{"num_hidden_layers": 10, "hidden_size": 160, "num_attention_heads": 2, "num_key_value_heads": 1, "head_dim": 64, "intermediate_size": 640, "vocab_size": 8192, "hidden_act": "swiglu", "norm": "rmsnorm", "norm_place": "pre", "norm_eps": 1e-06, "positions": "rope", "rope_theta": 10000.0, "rope_fraction": 1.0, "qk_norm": false, "attn_scale": 0.125, "bias": "none", "tie_word_embeddings": true, "parallel_block": false, "init": "uniform", "init_std_qkv": 0.0467, "init_std_o": 0.0, "init_std_up": 0.0467, "init_std_down": 0.0, "optimizer": "muon_variant", "learning_rate": 0.0125, "lr_mult_o": 2.0, "lr_mult_up": 1.16, "beta1": 0.9, "lr_head": 0.00671, "max_grad_norm": 0.5, "warmup_steps": 200, "schedule": "wsd", "decay_fraction": 0.586, "decay_shape": "linear", "final_lr_fraction": 0.0, "batch_tokens": 32768, "max_seq_len": 1024, "doc_mask": true, "train_tokens": 159100000, "max_steps": 4856, "dataset": "wikipedia_en"}
MLP neurons of a small language model. Each row is named by its layer, matrix (down: output weights) and neuron, and shows model dimensions 0-159. Each number is 128 + 24 x the weight over its row's rms, rounded and kept within 0 to 255. Numbers have three digits each. A neuron's up and down rows have the sign that makes its largest values positive.
Before each neuron's rows, "fires before" lists the tokens most often just after its 100 highest values on Wikipedia text that the model never trained on.

fires before: "\n"
L2.down157:117131106123100144128148131132127145099148139125143143213121139173175154122121153170127125100164146151122163081109128086110107111126171155146140101157126091111108140116128133094084143137131177127113152202103114160153123134168154152133175153116132104127104138099142098142105128150157121157100131151125112119133149137127126128181121089140130117100092149110118154121135145128132109117132108113120160135098147154127125146081174139134112132100142119122120104120123153139142149150056153

fires before: "0", "7", "2", "8", "1", "3"
L3.down604:147107133133151133143135151070141122066140114197127131106145105121115126087073162123125119139113166121109145110131128145143109153127123142146120110130133126109162115125119147105101089077163094101133133149104182114136091118109150122134156099139118092135115159123105170157099135109124107163120138111156113117109138143163110078136112096138140148176126095099147142100137127136185078137155088081177135118117154106144139123149128160104146098123112118116110133126113119156140135089093122

fires before: "0", "1", "4", "2", "5", "3"
L2.down271:136143132101144149150104129109142135128142094141133151134053098131129157106123130158099154131101095103145114117157101117128119151126128132123111100098150090128171163141128161127127131159138135147129135179129156136138149136163085125127123117114125083131164125134118176169076104137109153205150117157159101142109090117108140175068128134134164133147144118124096173103145171087143091144145086127101127113130111135112110118116145139119095135107130116176113127127110183121121142123116112

fires before: " |", " •", ")", "–"
L3.down256:126079139155119096086143116141168136143090126149150161100117112131121111092125120154135178134140145120102144168123106148118183107192120081131100097148101115139114148088099131173155130097102171135150123132114114090160108147139084095142113097129145128091077132127148168129141139126116135112150118140119120082089121124134139128126111147131173100157136152116128076130132133129128153149137140109124110098138141106133131125166151083112157121140141119114074124144085108065117136108124120

fires before: "==", "\n", " ==", " life", " |"
L3.down339:102134161090104085146118096154168179095145137148147137145137132138115162092139134109073147109138124115108157138150133072101162127114138135115123077142096177098131118108158131130095117131159180091089148089092121140148158149139142169170128109104166114096099126138096156153079119129117127137123105112116100139135073185117111114144111116107149165120137113135116140144144130139160105150120133118099138127171115085121103121088146112104121126140112122101107134159092114143133133140130134

fires before: "\n"
L3.down580:106142143131113099131110126151143120086105115152107157124154128143131154094094109105157136083069146115099130152126140134164151124154110145072121137083090132121131131132171162119123131173096132102116128103081137110139134112156128156115136117135148115103108118109143152152123155090116122087134108110138125121106123154085178155115127123102087146104108139125143117146077110141110147145138144107060162111162126083146111167154116095126161115140133170090095108133133159129105080092118129

fires before: " |", "3", "4", "2", "0", "5"
L2.down176:116175170114130151151157141088107171130133127101073168132112141127131143111147140145133081134121135080141106153132111135131122144152125122123131146190119136090132143116131131141099103136136102131101097118133118172138110128169130092109087134145138169133103159111134143154123168184099114176144142148182119104110129130125166117095110119100126113150110147138079180148151121136113096121132154130171113128083119089154124164145154117121135142138126117118121076100102138171145170111131108

fires before: "0", "1", "2", "5", "4", "3"
L3.down622:128133113144151155148168101087101109131138144119126098136149143125171145122116110128117179146130162087156112158169100123093136149139138087103092134111139123099161153148133138149109153141121135074097119125109188100099116094130136132103169093172155113128078129117127128165140127117102102144147120114152152105112131115142120183093101139111185113137130148138129137106141126158156120119117136126107151132086126178160135116117111140133096135110105109166130110149090153176119156118189134

fires before: " |", " votes", ":", "'"
L3.down171:152122085110153108132122131115094139124120097136127164139107153133154136174189137088129128100140114156117105145137111109183147143126155146132147160104128143120127123193133151126146114127124105110112107147147095115127118111141126090111146103169102138065088126168110140163098092131083124092118081138140111131130131129127100117136096138130148130114155132129176107157103116096083117134101124075121167128137094117129098162149114133158073123116129139097137117106186094125142111138123163

fires before: "0", "5", "2", "6", " |", "1"
L2.down162:108096120147124085117154135128151148095126146148088173130107139177127087142094125158138091084120125131145133130154120130124091171111129114106138121119165109116123119096133114106145143066133110103083103122129190095121137122133072138146121073142098119153109153102103107145107113096116129156116102157126155124094098159164150130169164122142117108117105126125101113146105139078092088143097129114080123179115141140159129113132114106137124122139147119120152145089110125126125174151106111

fires before: " "
L5.down611:149083177149179150179144127101105134104137126150175097152132178141127138140161139092125128150116104144120106154113157139142143153159170076134093088166117130127135121133140151118122119112109134139169118173124155134128120140124101146128151126128160135087143147135111157127131095197120161119080111135112142125113089122117142127151142117154123136155121086129116116092140142095108120078104120100157117134112157177148147129115108128111121121089121151114147134104134205134144141148098103

fires before: " ", "s"
L5.down515:122160138125142141163138149116141129112167155136115122166135116171136127104160116079125148117136169163155147106140109101142123097158122155125127106150131116131179115125145138150191145129135164130102085140073135113147148169156110120122134129078103136148100145136128168131165143147157083112164141119132154120162080214146138094153097131138146119124115124105142143093182104129121092158120136154101086115102117150107160119118112153101166122135113115131130148107121162123139129132121111

fires before: "===", "|", "==", "-", "====", "D"
L5.down269:146146136163183126105111153107092145128106102083102173140106053147053082164124087173091137137124111110111158134097124147130141126150147131120163138099117100151126145141116152146085058169085133146128137153090142108153154132102125119109126133133101161111133133127141134164089099130110138110142145147155122120096116172119128151154156153110145133164123099103164077148142139105115135126139116104138122136102138130115110118127139129117113141100157104149124113140126122155148156139114146

fires before: "0", "1", "2", "3", "4", "6"
L2.down274:148095156150155128152114110073118177145101150112108141108091130124185151119133058133173109127114127129163092188115128130134147137133126125126115148178162145127107136136146112131159123120090093138134097089107109161107129150111133172114121119137147089085105159124129176146107131189085127140130112108157170109128121127120168133144079126156132112124121144122120149111179132125135089117130109135110100170136132148175092127125116122105133104114122109138138130106100161153108134114124145

fires before: "\n", "The", "-", "===", "In"
L5.down570:117084095160140130125165115109117128148136141124149135146085158117148124136144149136155148136076171165101130105113115117173097147097184122113102128144083119129091142154136173136119153119103110156131096155109143122125135099127090082120088139133090148110095091099158175113125150156122107149107132136128092164175126103142117131171146093172144110135125131073104080105113139144129075130120115135115112151151140143108140106124167130136123144144158098123114114165164116138151145156122124

fires before: "2", "0", "1"
L2.down301:134135148128108130138118166093118156144155121136162156136101182168138093109128150145145145143084141137160165148115166168138119144137148101124135133145143102113106144109123200151129164061130123108126166177121172090124131146128096173132128126133134127150118152110122113122134108120078098148073119197142142130121107136103093128136107128137112121104128113123141085110129129133111137136130108098112115136089142103135118173176077149151164127119114112129147111162103105108155153101136129

fires before: "===", "==", "====", "ept"
L5.down390:146135128158107139145125104146109111171136131135147090160108104117112095132134140131088094107137141116116130103115152085152139134118181133087136163115111127140108117154116175090082161139112124161118099147113130090132127112105127074140141152133118117140124194146158175094150162139136118161102154172107136121134148155166138118155116128101142119131116104148163082117109122154120137117127115112137158156133119125065111114141167098149092110142129090110153120165143141160198147111119128

fires before: " ", "0", "1", "4", "3"
L2.down116:148122147097167139174149125120096096126126179156144126116083147138138158147183157143090106161151130100136130078126145101128145161132122134106102152145191132114107092151094143104142130128095140106148120150134114153131064153121143160123129151145132083158135101110143177100133145186129109120135118158138102112134137149098162144119112093170141149126136127144132130100109175132147082132134115125133117089150166110159146148143136154109128125099088129163099130159152128103144114142101126

fires before: "1", " |", "2", "4", "9", "3"
L3.down595:175193131150142098111110162150103106109142124129147137166119152145130125161173094151110077088131120111098116133153122157140094169174131092123112137128149101120158134120120074123132118132130126103143151143102125181102166162182122145138122131138124153161178139103104151133128100149110165101131097169125136145164115096107144104129122129117139088143135147138133163116141151115131111104106125112080120141096161093108081133143131119093137159131118101134108144137074138126111142116123088

fires before: "-", "\n"
L5.down395:148135147120144120093104120115168130157150150101102125142154152117162155141074116110092123144083137114116139124172132111159143106091146134122105137140124125123133135144141167107145100093148147103113101141125159097158145118135176131169119166151150120096144110127145150141118176139121129125122159150197118106143144148129153154108163100115151118113148136138171111131133116139139164150191110083132142094137141102168142136136115153146132135164166152125120114145146113209150160116175147

fires before: "-", "\n", " "
L3.down274:126144143169140148102150119115103140096136157133115098144133153138129129101145136077153135144112142145154159139165115088129157139096121111150113113115133135078147149140142118162108166110118126137107100139170111123122132081167094107140107173165142166131115147132137129109138141144154098126130127116141080171150168121097112146161120123135141130123102115112158097091125138147101153118110173122112088151111129120123143119077073137163180082159093112089143149151110089143107167126077131

fires before: " ", ",", " century"
L2.down558:079090164149165136121092130115129111096108121101132123134123148129127141199152141076139124124139139179118150078115159134139128164104092149091110085124147143139094145135135165104125143137131066132090131121128146081073162173113112107178153147112136117135143182130077119113127123117198111168139134140126164151131112129107145092138144133152107142131135163123123125087109126086108105123119151120122120145151133123116126121119135136124136148103117139109101125113093124151166141115151125

fires before: " ", "ia", "p", " |"
L2.down3:116112149157130093147123149119100120078132169090132137138143140175105181126110139156109106126113168140159164135142155104132168140109152138118134139135129096129160119144096129158126142127119172109145107147150125131113084184148138098104149133129179115086119117175150148101129155175108144114117088113097140143135150144124121157105144126089146103129131128173108154137138092125096128132111151134116160157122134125177103161158124137142161195140142096108122122101107131142068130103125163

fires before: "\n", " The", " ", " It"
L3.down105:100124100116119100122144070115102108131142116191141137179101152112139174115144135128128167186135124141129111133136127117159162135137126153150149125122090155147102193139156161112161158096164152126127090120144164143170126136098167117135130091149109123125108141125174151165135097129108102146111124101095113092124167142132170140120145159143133136084099131129170101115120115153163168129127127110110107129149154115119123113145133103079105120102156143092128097108120117164136108135105157

fires before: " the", " a", " "
L5.down375:082119124158143134098137153105125133151174136134159094085111093142141118119114132148104121133107111112094107151085142119146110155139161162113114142140119127131087122123165232113135151123127169143152111133127094120113147114097116131124109108138130127137143157126133154115109139118101120124118134153094132106148129114137154103159099159059125150098135107112121117127112128147182161111108155140172138137135179138154117118138125123149110126117110107181139173126115112167196108121124170

fires before: "\n", "---|---|---|---|", ":"
L2.down27:111110084153093120120163140167078118113132121117133078148078131148087126166122137124115096107153150150132131168138111126133135079085115114101161157111126133145120107138103142122128135147116086121140087114092089133137115137194133128159139122149135123122153112143149145128086075145149109142144114108148148141135145161156107149121117143146153128143166126149140057115116118052109118110134151129169129137116110125115058172108139136113101137122107099137118109115111099138129136115143099

fires before: " |", ",", "0"
L5.down296:116169169105179102155142131104139104133093124107100100131098140113142139157150154131121088148113130135158111121115110106109106101159149148127138135100115145163145139194115113102102147147149102130141138142165119126148107113092117132118129139118131145165159150155129151120134132159152117162142099154151080158133140107138080143063143127145131133171117144141145148160173156113098130151086183069102134125171152131143136133114140101114132125078118105118121179130125126093100097113156129

fires before: "\n"
L5.down315:113138073151111105094143151135154169131113124139105151164103116110135119140148137084110101136124150102122142138115149138148148103157161133098151141162113136132134129149177152118087148110151129095129114125094148112149119136116156125135112130170163170137144132105173161114102115135134140091129081135098115160123131180121161140155123126128091135103128112176118120144140138114121143174173129098079156101148100083118100162155105153093135145175080156103124120108097138161130145137161166

fires before: " |", "dy", "9", ",", "4"
L3.down253:120134123121135103142153095140108129145112157146128130127126149099129111159127115125134121145141192138125187081142153094100122134120112135165098097121119094137099155112103166153165104101103124110168137147146134120162108154134150144127121158091145096142111146111123086117168111128113157071084091123128119096122141122096077121145088083120116103160157100136123111112141151110107121099161132137117156181100135085149140119136099142096094095196118097127106107121129131127110107108156116

fires before: " as", " to", " day", " for"
L2.down71:147133118138132120083131091118130102092096122151140157102107101093085087133130100081139119081150166130133126158154124141133142122148139151128121124135166105125197150113139129153159101100101147101143082150117143109149151121125141170134155143134140151122135111126090145145144132156100115117116127099127170071150147155115127122159178146155112133089154123149149175139116169115116150141147164130134124100140127118153131097156169072120167099153112170092140132081119102119119133109133145

fires before: " |", " of", ",", " ", "s", ":"
L2.down62:074176170154084107153160136112121154129169117113124118144138152109134122121139130101170116143160160114125125119127131116135134123148129123132101103131170072148139133129096126102197160135137112159095130169089154113079135116143129148132117123119137125128123148119122133142107130175122126149131152140164122116145126125121143103146114134085114098086087141162053124129123135126102140180144140154128155134149174163145117137174139103138094197123128117133113118141100158136125168102130157

fires before: ":", " in", " by", " to", " as"
L3.down287:162104086120162087154140142132111125122112133126172126103127094153138119139149134089114110128164164103134122101174130136125161076132141103110141121144134129165164159174108084145118172144111145125148085090116170112118128092115149122125162170162144151112063119142095097087118169118158158140162106144086147096144128145166143132109137139131131132117124127126138111111113120151155121132080160134142161148148114135158072082123135106170086161148133137143132136120125126146131145119118124

fires before: "-", "=", "===", "\n", "|"
L3.down283:126106130149112159086107115150127114130132130112124146197108135132130175143146107124119111151171112155118126092170143151139164109123157131096116118149148113142151166159156165078131110102147131149087139215117146106142140118150128119094137124106123117135106171123153108111112117144148142178121119147102118091148137131161124121167133146116112137116106127095131125159142131129120099131164133125142136118112211137136114186101141106147134169104104154080134127128148144119152082113134154

fires before: "7", "8", "0", "6", "5", "9"
L3.down198:148086174106120133102114064166106108114136115108135131154140139108119150120107102116106156146136123104131136114077135113127143127168111114146164093119163150136172134114139108119128088160171154093114128152117177114169134093137136133137111134135134104090096138171137119100157127128098148145169090126126149105113146068119124096116069140093113132134190093155126111148085103114132136126140124142163147108138144116107147151150110135154135167173115156136104138164117160154131108125146131

fires before: "0", " |", "4", "5", "3", "6"
L3.down277:153112146114105125143099114125138094151110098130156129179119099185159162119106130112090129118132116121109111130156107141116135131149100153160150129105134129125111121152127133118105097057081181111114140144140156148126149121182136183104110095154122125113181129133109100182111073159102155138128119120151141129131110128100113148147117141148122109140162130124160134109162188138170146149133133088130131135130154098099147084118123143117102137146160092114095114108108121107146110167097130

fires before: "0", "5", "6", "2", "9"
L3.down632:091090125130138094161117135117140162148139138106117142132119108149130103140122127118093136072136116137159142123164133069141119141124120150159114095117158110141123102091144099135167157086111123116127107117162155120127125135113131174125075111172093079142123124125085119153097122113114117143117135127122096138120102193163154146097167111141139106131061098108131132128121137124093119124117128090108107160158135139134120124159119073116134107123114106095161127098105098111065150138099097

fires before: "\n"
L2.down322:102104127113139106128127067112113156120104135135142147145095150146139116110122136132153157141115113113120138126098121125151124136145153124095148166098142114119158166137098213152154111118115121135124127147105155107101165117119140128146160148199117073111107108146184114158101141119132098106111098125111141139156145123122115106165149075159153134198119134104163111134143106149143098148136105136128192158128135108142139138162139126120157125076126150162121098118091129120136098109142120

fires before: " a", " of", " an", " |", ":"
L2.down200:152114106140147115140098112147137118141148129111091136132179134138128159136093114114103124092129130115169095092118114120163190086112121107109134184154104128136121131116123103154118213096109157139069115105127106124109123190144090149122124112134128145142093123113087166169120123146125110108090135135087124139115115121107122112151110121122158136142097092134118124145090117143081137173113124124129120145155133131156102134155159100120123118138155139069100124109131085145131123137175113

fires before: ":", " of"
L3.down36:139173137111092120139112127119137151122120163115106129137114118136128123080116119125150103155135163109120109133087141148122119100150120114138121151171171112110109134123132096145149112091122116125108136136150140141105106155126149082125107091140060108151135138098090118130104098118112136126161163137157155138116165089094126127149090133162134106147132142162139097165136106154099184123134136185127116102123136180092145114142108096123131078109099088185149107116129106187101166108129137

fires before: " a", " the", " well", " part", " an", " "
L3.down220:119136146183109136134156109115118103104175100129173135084118149099124148110122103093095148128131123104131145114128131149114133112128146140171144093129176163108104128123098143103115159123154135127067107108127119121106153147127115138144166131141164101077113073109152110153130128160120093132148115099137100081120154181169153113161119100136117118093136109092140136147141124151092131152176185084135110123141123145171094120153133134104113100107125094136127128090137133126164119158117121

fires before: "0", "1", "2", "3", "5", "4"
L2.down502:122076110100124121138115101103145154108132119107124135174166151098140130159128145127144140141156077125121104121133151160132110138100160150146108110119152151181144104175133127103116170116129123113103144139164147103154128157142135128102154127097166094076160177155135130127089146108145099157153109144140114085115170098108137143120096117118139101152152131118156115118127141143118098074186110084134130156106172142137118098141122165142144179131131103173138115133132129157109132083126148

fires before: "0", "N", "W", "E"
L3.down232:142144138141098105117129097085119159134112114136151109111169099107122099129120126072146100141102099141129132086139156144117157115147112110084134131116126153089110114180143059095141186126134150107128159121127116137167125115131147165093112118127165140166117123144131093111119171124145151139159118119128123129146096115132152174093109148152124123122098157125093132123115128137069112163107104102110111129137123166133117116117131070112084091114144139095119125162112150152143057119131119

fires before: "0", "9", "4", "3", "5", "2"
L3.down127:143096112115094117136122177136144114137139103119174129150110112151154144123119128123100092094124162133139139127140086121110086146128103137162169131072115112100076117150109142138148108096103183098123120128120110124125116085133109131103105116115172096151123100147138127142136074126102153119083105123154080129140126141108122156150104119150132113110170141123159139102128159092152132098150155127118098150137139122140151090101109194119122111140107120142084098107106079099156089163141109

fires before: " the", "tract", " ", " a"
L5.down152:119113139091128116089142132101092106137162177083122162106142140115109079117147144135067107139136101137178087124127162147141126123200111179133116141098148121121126113134118125120123124126127132122084109087129114141152085155113096095121114151104089127075130159137124127099133137127119110139125124140131142114138140129157110152140110110139126159091142151062147113159131139095105171135150159139121112107162139115115163173140108107127143116127117125151148179181145130152151167100128118

fires before: "0", " ", "8", "2", "4", "7"
L3.down295:139144182164156149165100146128121148095134106126096133166095184158134134136127152127130111154106157116127119147127113159127122160158160124113144156099119099101156112158133122095145165167118168162181100138129137118158108091133199131159138138102086170147118109125140129134121151146105170116190133128109084185126108155123117139112124136137118125137135116129142149137149177172153130129121168105146136114145128102121109135122114097137139161128090117123113128105105150146069137128110112

fires before: "0", "1", "2", "4", "5", "3"
L2.down463:105067137136153126143122179116124162162150093141124140170114123145139104147161154162095116101120086132144123153169144138131126140146132080137142107160145116135109100120160096136120161084093119092179152107127151115123104113105060144123095092148080134128116167100144139129134121134105107116138126122093110140138111172127109127128141161090101160133160146129091147161153155124085137140155131121086149123150114116110106137099108096159154099149113113131140114119095090134133176153132126

fires before: " ", "ic", "s", "io"
L2.down347:117147122156102130131129152118090117132131106111156133153127134130115132119122151134128110162149156157111140190112178075109178109163119116177145130141156088126109115096133118125086171133136173122178108146110147108128109127177129146115111131097131105150085120150109127121137102162118145152150091102125093118152097147115147135105114123105151133105102093172142089127108141143113101146120129130123154151100150146147075160170142099121135164143124077117142165117129174085117141109137165

fires before: "1", "2", "0", "6", "4", "3"
L3.down363:117109130143132093114136149147098133120145158163110179164094117112165116124125092097166098145111127155134156130129147139113138103146093133124151139143111100156108141123151072132140160095066142126128152145100173115141151089140094174152131107103110106120109172109113113130134133121124135162120133176129127123102099153119130127129135096138169132103131134113121087141072092143088089153131109095071118131107138129105109113111084100149151123120105116140142109093080105135151161107095160

fires before: " the", " a"
L5.down193:112154169089100077119155141122122108172112099102146145109111122107116130129146142144138139144151111111108118164109146097099163100134203124134130154182146156129138114165115180140103114124082129142118117141142125116110126150144142111091122166148115112145101163149137123118119126135146094139121115162080122128087132142116105095165153166147149143116133111139097107105126092156124143071150111083102128098152153141097100106120125124121164137116093099136102186136153140110116132080157138

fires before: " ", ",", " |"
L2.down304:112111122160143110100129117110080123112135131129151122128127136147099105143106145119086134121090140170146131105136155099147144116141087109147160122145125111113112139147106144094143110144130122131115071153148149092108134150130142112140126092095164123079145131143150135113096117114135105112139095095108081119138166168106129148134160114134130145131128105130135110042122105181151134124136149144123129141097156102108171096095121109127138121096127105075088077090117062125164102104105107

fires before: "\n"
L2.down415:098106146107141084132099081115159171136133106107138121140150139170109137129131165085090151142133165142135125124111107092152186144168183139133153145172125116099113115143129162124163118107159144110105134104126130110128130096127133143117142114132097121105136141109130126149105150174105116103122089126142162138113118184102124092124146101138138171181111114117125127133154105100158121154137141137122120094125133119127073166120126149100111127158136124110103112097115105196106121066126165

fires before: " life", "==", " in", " and", " ==", " on"
L3.down95:079133126122138091103144124143108132115113115110116085128107138141076113116082121141161121109138135125108135123142136100097155069148169116128156134067112121105154134120152128145103126106133099101134111088149148127116128161106138129143079167124148151137094142105120147167099165146106153079110104126139114096116161187119116111105159095122094135126129086117138165125130133111080107156119146128135133127141175101153097111165142172113110118098130152114084115084136136150135174142116097

fires before: "2", "1", "9", "0", "."
L3.down506:144149115077116159111132125104104161115170097111130164127159130157159138154134136144132142106137126131106124124130119121136146107142094142081126133173137106134138152122103169136088133092144120114126140118106149097119113101157165138186175153111099162120140127113147117108139104086091137172150112168130148115090115140124095072147143108097135119125164131161109117106141135113132097160180165085124120168125136091153144127113135116107129136076154145098133122095093092080127151117155100

fires before: " ", "0", "4", "6", "3", "2"
L2.down273:139125098137140116122112082116114096129100138125144113142092138148155144140135135135115169163150106122153102094154151102124126123142106093105157120151148116169090095142129153127144102150113156095158160130138111136117120127164154120129126188143142109087105093131164089129141128116164121148146107139145136106076097133078159108166093108155109122098144128155142141150133198164135117116079108098150131099192138155181104125156117155124144137129166116124159107149128133140109146159127148

fires before: "1", "0", "2", "3", "6", "4"
L2.down506:136140121138136181137096138108138107120138098147160134098111086090067115124105114119146118082112062149162117156133175123110146121142081106101114121147142158123127141118119129141159134141148112144162129137089139122097099105116118133106141095101147089136162152165144159130147142078154120150142110122137110110112095137159124164102117150099114116103153100103130168119127153076124118145091175149147142148166164133114136109132157159132087133115102092152147157128148151121136103087092131

fires before: "\n", " ", " −"
L3.down247:102101083157150117117157142102121119098125111135135141133103103141088102127154152103095124123098129108088115097131111149150091106075148139146151104129171091141162156120129167118115085103129147129143109213136131108137159112100152121086097141132090099143128106122117126158096100134165116154165148105134120161112122114125132089140158123130104107138113120145123101122149112116148149131133117156125168081122154123138174073142158122084100154149143122153100109102105100123140103150152157

fires before: " |", " (", ":", "\n"
L3.down448:129156126102120145168109137144118138120103133123087124127130109146172114144113104129171124177118090143122085108088116114150161121108135099161175096123104118117190128123141120131138127108108108140135117138150145146118108121184130165125097095186142068113113152115127119124143173166080085158142109116114107144125134146123134099101117137137105126142165129138121098124105111160136162091157115137139061063142134147109156106142148126122136127122150104131125143136144176182125119152135123

fires before: "\n", " He", " The", "0", " It", " |"
L2.down184:102110123126151124130117118104116112111149081157121152135117118188154148106104152102083160126149161134083148118125092107155155135130124150125121127121129100073118128124123204096113133090157127101138101134123133121111154130110166149128137118177136104114105098125147136157110153169152087121117137123148127147078124108152074092119117097124149098144106129072131119178131129133171137172149138161134135163104178142151118103129156133107129108088124107133072152111143120131130138133116135

fires before: " |", ",", "–", ")", "."
L3.down45:108165129132112122142166091092171109136121157119132154101158119155137119093159127138111108117176119144156172139146137119156070104167087117130102100127147115150152160101099127173131134097152142144110095142095105083147154110131162149138130140103151130102122116109174134140131130150108171122110112091110122126111115108138106141115127120140151147139110121169084104075121120113132133105130142149093127139132094153162114094170143130108141156179138139175110114143108179100096126085138105

fires before: "\n"
L5.down89:117141144101107101142112077123126137110151101107154136171108109165147106129141110088108107121157112131113156136134087125164145112157131156138158117147126138101141099142100165109136125128133153064151124078157133112161148152113123151131181144149128073166123155165109143128120105157124152161104162123114139138141158168145110149141136129140116134156116126087129119173169073135124137126133115054122144151118097119111103158090127148133111104118152115109065118118151126145152130091123148

fires before: "1", "0", "2", "4", "5", "3"
L2.down140:163137161092084136123150119124154146104136098145139140112081116105168116081140132160103148187110137119161112164117109102151159110129101092131132109137131147143121134119101127108138121133126116120131166107098147121107125097094098143139145122147152104144157188141111144096098111153096119170134131119156119114083080094154142088124147140159127115103113122146146117105103153145127076126173095117160129174099156093160138123115127122149160131138119106117133130137103116158189153163099161

fires before: " "
L2.down440:146091169140141090119111126112114107140164144109160158066110134145102146112114132108122165146106128125087105170137133155134142128123133120150105155103123165158115127121098170145120151111138144152129137140141151157130129082123089149061158149080128177113104134108105135145187123151130145134117137099103121106111125140151140152138164138122150160126116102127112172119113168113174128118160153113164145143140106131111115154122148125132139104089124076135116121086162172146137155145096074

fires before: "\n", "-", "==", ":", " career", " life"
L3.down151:117084105151141108105150134100097142150138144121099097140093129124086167139097156137160191145141118171111106132095107101138122140178156145124128144130141149159114138126092137126137127136096125102139128136108110189067102147136136144128118130111152144101087126116161102161120088140099146131148077084148127130168111117079145186169171108185130138126136168154148129125104134108130128149119103138104097105130111139110119136127117150143113133139149141121079134113142173156127113111133109

fires before: " |", "\n", " by"
L5.down300:093134161098175126103149137133139137100116146153165161154136153160101144111109135124139136151150102166143075080164094125121147183104101121164179129134136055142125167152106141141158130127123133162155108148149168137109123125141170129142115099135143091143133144083096142123131112166113131163150122100139105128120153081128134140109134142104111162117131112143134114110126130159130146117145131133120117087111142155112104145116107112117123176157127123150093124115168163171131124104157064

fires before: "2", "1", "0", "9", "6"
L3.down93:131138164113095109144112170109139149142102140142126147146138090151132091157149112128143075090122103130124122086195135126135137142106146135132141120075096111110129106147111106168105095122109144112150098142100146134152115105155146140173117169138136143173142139159132130113136049132105166111109135151129131103120078144138127116130139090101165115126134103181144090112147136124118116150106112122088130152109104029114119144148106136143128137176129124137122101134118113113115133134135132

fires before: "0", "2", "1", "5", "4", "3"
L2.down423:191107195123096157156129131144117148073143109146107133130130117140139138121148154118153112110115124116127093108142124145116142132169165129129115111066126173080165127178150154123150131180118116103122139159123147111138133129163126113136151117145129127138121129094117119147161124145108100130133129122156114142088108106103162118076131125140147143154138126135106158127136137102114095111093151114146120144091111203127130131149103085145074125088078127142127105178105153149122152156131115

fires before: " ", "0", "2", "6"
L2.down81:127147124125186159129093102085130137093116083118143100125134139112134109146112098147113117137108126106124061131128141113125121160137174114131152132139147116154075109112129129088104141110099115100126111075158132140100100165149106152122115122153140128128078135094138163153117126146123128100160143162074121164130130133094173182119121126109118150127089125141084159101110160078116136106097139126184136141096109136137150122115138142122139092125119111149097115083116168156154151114137112

fires before: "\n", ":"
L3.down191:091103123137128119103116086081101149117140061131112118173134129135134115121146174089106164114124106147125133152144122124165138099143163175143144143166125109105118104155122173104098137104170092116126134151110111107096168108125130126108138141169101139127106114099119113127094125133137077127089109135146163147139117145157109125135141125157130139147114144098141111135137100138111119159184116116086115121136132150097078120114113184127114114136162121089113111096130123183093121096106179